python train.py --n_layer=8 --d_model=384 --n_head=3 --n_kv_head=3 --head_dim=128 --d_mlp=1536 --vocab_size=12965 --activation="relu" --norm="rmsnorm" --norm_place="pre" --norm_eps=1e-05 --positions="learned" --qk_norm=false --attn_scale=0.0884 --bias="all" --tie_embeddings=true --parallel_block=false --extras=["capped logits"] --init="normal" --init_std_qkv=0.0219 --init_std_o=0.00546 --init_std_up=0.0219 --init_std_down=0.00546 --optimizer="muon_variant" --lr=0.00245 --lr_mult_down=0.7 --beta1=0.93 --lr_head=0.0129 --grad_clip=0.5 --warmup_steps=200 --schedule="wsd" --decay_fraction=0.582 --decay_shape="linear" --final_lr_fraction=0.0 --batch_tokens=131072 --seq_len=512 --doc_mask=true --train_tokens=457200000 --steps=3489 --dataset="wikipedia_en"
MLP neurons of a small language model. Each row is named by its layer, matrix (up: input weights; down: output weights) and neuron, and shows model dimensions 176-303. Each number is 128 + 32 x the weight over its row's rms, rounded and kept within 0 to 255. Numbers have three digits each.
Before each neuron's rows, "fires in" lists the words (lower case) most often at its 100 highest values on Wikipedia text that the model never trained on.

fires in: "that", "for", "over", "along", "about"
L2.up707:102099134137140166089129129152111139105147143250217130109158135130095141137072158146096109135125052177083126115135077096153100119135123129123143154163087169130163122181140137062136121189136114164101159138123109194124107157108149137149135114121142116129096120204099092069111139179129099146129137150145096156102102149116255126135112104151130114071109124145126132113123140121116115160114
L2.down707:181090154122153124136116130110170145141125151111128122140149173132093144100142115124127094143076164096096172171143101198107092072216106084099121130137130194176074158116157125188098103103132086111116161062128111150160162112180116095147169137186132170137097089184133168164140159166168070112121077173161106128026109107185112154146093105096109087134155176157168135180084087111104060128144

fires in: "a", "an", "two", "some", "one"
L2.up98:152106150137132153138173133145100099093146085150102088125087123112161102147125151142084131159135137115117107113129131235116162175139087123167144091205153104117082066172126176145095125127110141109112141151079117145145200130179125121165129147211147142201140083117147129093150125189158111100148069141171147144111091107161145121137144131167077126151164141112113104142096101144122138163057
L2.down98:060180097110138121121158119136103160102136149127085085129096187212062128161109139172104080118135122190155175105088154099114092131125015119160166111162142131120165121134161161153168101097188087123114123100146134180102074142150125115130100135092198171095142117101130174173100071068170087060080080143116076151136153142133091123143180141085097116156113136104176143119105098174084132079171

fires in: "which", "and", "who", "to"
L2.up1290:126175069170164163126066151145082205165099120130150085163189175104090121060119113152121110146125126091108136127106122066143086101074183138133172086108122128137118133069135140100144137106117126086118188124154080100124101123123185180093162095121065145102116106093137133105119128094157130141109116113117137139154134184131126175107104124165172122165136130127131106135149124180145143108164
L2.down1290:138122159112124138157116106080161089083150136178112155117141116120190098131101155106139095148153096128097100139117128169070154170111121109076132174101152201103068106156141073146159118156134195105146118106190154179098101069159092197127128152092161122137124129120096175163115092174176075136122111090145141118156205083106147150123146130130143131122083073153088101105090117102182154060146

fires in: "the", "la", "an", "a"
L2.up919:121111160146115131077087174080091142159158140083132072061116144108130120130030125120155122115123140106140175184151115099161162202132130100107107117135118113144126094147207154112169108168107145139173071071105211121091139124109165145123168097162135120191132107107165163123148144161173107121153156108111149181105150172130106080107151165123152148066124157069145134109144130147174083100160
L2.down919:131157137124167143123120160123124091074060126179138109102132096158132140114056135153100148114062121125122166169132149141136094143118122120155102103115113129109107128215147140095143145113143146179128133059177092141139190129129083202136164145182139097152100162108112196187117103055159118120109125221140158124156085106112154152147164103178129093086116172125132138134113104147105145155126

fires in: "it", "the", "on", "rather"
L2.up85:154160119111179147168128069187174137150085100156109085108164093118104151139186088142207101151087155128114100183132103086165125122116107118167012149117176084137151176155153143111103123101168104121074105093151090131136149116099180140141139123104119145150112103183091147192121168121111106160158157119145124151125128111184127123123104119058150108098123139175120190164073102160117146112160
L2.down85:111128142139153121127185111176080106084076157130141105074183136123122101112112193143111129104118099156159114132122086122122175160149084167126198120090116155148138124117104153090084077162130105100125071164179113125115152099134087065098133161161130160125114156128156207142164038160167120098149148102129170075162116131101165119122126190114116139130094131123126162101190111124168096170170

fires in: "known", "such", "votes", "species"
L2.up152:177087142191148153113139138147138091108095126168146111168151090100092151094144124176112094113146171088089154171131124165167169102110082132122201155104108107169110149126124155184177101152051159113141101131116160108112137163128131098204184183146126147123127124109099199080100156119126130086128116108120117143069050197153189139127097150162115166155134133151094073091129104142176101145110
L2.down152:157136169123090180134158121190137144164122147170087154107139163201128147127175130078112182189128157097168181148102138092142125125083112133079058141142129099175122078145167109077132130107149131157138105183165166119134149138097138152158110102152104085157120149169117096141121058175092112089114110146156074066133096107114150114105126076131159076090097108107117132087137142105146172147081

fires in: "and", "it", "to", "has", "is"
L2.up62:116162056155123158077070133179134158109106164079114154072182129149098088103132138131141147119107142112122093093086117158121088110083146139137137122141110133111143128144105124086091084119123106117074146122104101146072109136093112094111127150153066163148128099123166145108194113119147071160086148094089171117194169131137082061119082146116168090129118184156129145121120086103223165122155
L2.down62:137117170141114110146157123122184095102171158175138135114200090076164143144067142129179126121100129202104139147183160156132137066162145126115136153113188115113119120102145078142110159097144142170141142145114138117128169144157086149146128113123112087082195084103129168093117096138110185096136075070180110076126124140111113107157117166081142127133129135152145141135061177061192194119130

fires in: "in", "for", "that", "this"
L2.up6:112148113043149137146136058159090138095116124158054119153140169150120184110120125175077122105106160156143088126209129119058104154134146159076138106146091128063142151141132122152117156129142101139178122167133124108156044131145088074107170183136125134172137058122131128078131162112076132129092154107100105086107166124098187078042142153103147149076140118126141180129118085199125158122142
L2.down6:158120132128168058142132094132143150157121106114061128095146148148161130111118115083146158124107101132125144069115148174127144147139144137145128136134157100098124158062087146130162152122115122060088146153142096106164112127082194168121179093115117149117194145164133154133150175119123120147135080150099108196091143147121136218154162122148080128145188105132176166129181081117149151132116

fires in: "in", "at", "york", "massachusetts", "for"
L2.up1301:092137119125191106083156159098150145121158151099063120122102145161095087131069126160109124102121108119135076162180129136127112114142109159129144109170071215149116188090165140173096129111109120191175112128147130173116116163159127048146119103199149139159097121145088085121073132120122149104045134137118140146131112088123189087144158171151115082125189100084141104146128114118164168168111
L2.down1301:164121162139129163186125119158098055126105088127153192156121153091064170101139158094146149108117108084146138137141091079090173155110123112104126133145132122123164107120158057132145058096127140087141139105114133207105129126166130126152159131128134156119155121116183153080117086180105113161159164180130132124095148142147155104128099048153131133141106159157095086119193146081113158114161

fires in: "two", "one", "the", "an", "four", "three"
L2.up858:141177149161077097132139102126114140108111109095149118117108123109102115145107100139141122170139099099066079132106143203140122168094111106139104179149130155127107072141093129068130184136184131107121119071117152128157092152097109108103182099112117110186136137148143130123164200146173134129193161119120166133151094156118122148174163113139141142121133105064100119115102152150116150040119
L2.down858:163086047161105138155088116125141112139118124125154109118123121183133130117084137141140133143118137163127164166070085101137144125167185137125081074150150110135174094086122126100092104212134115127093167139099058140164102112134120135164105128168097124132126142097134133126063118155126038110112175119173126110113103085162113102142140112182129090161118166040117106153134144121128132144134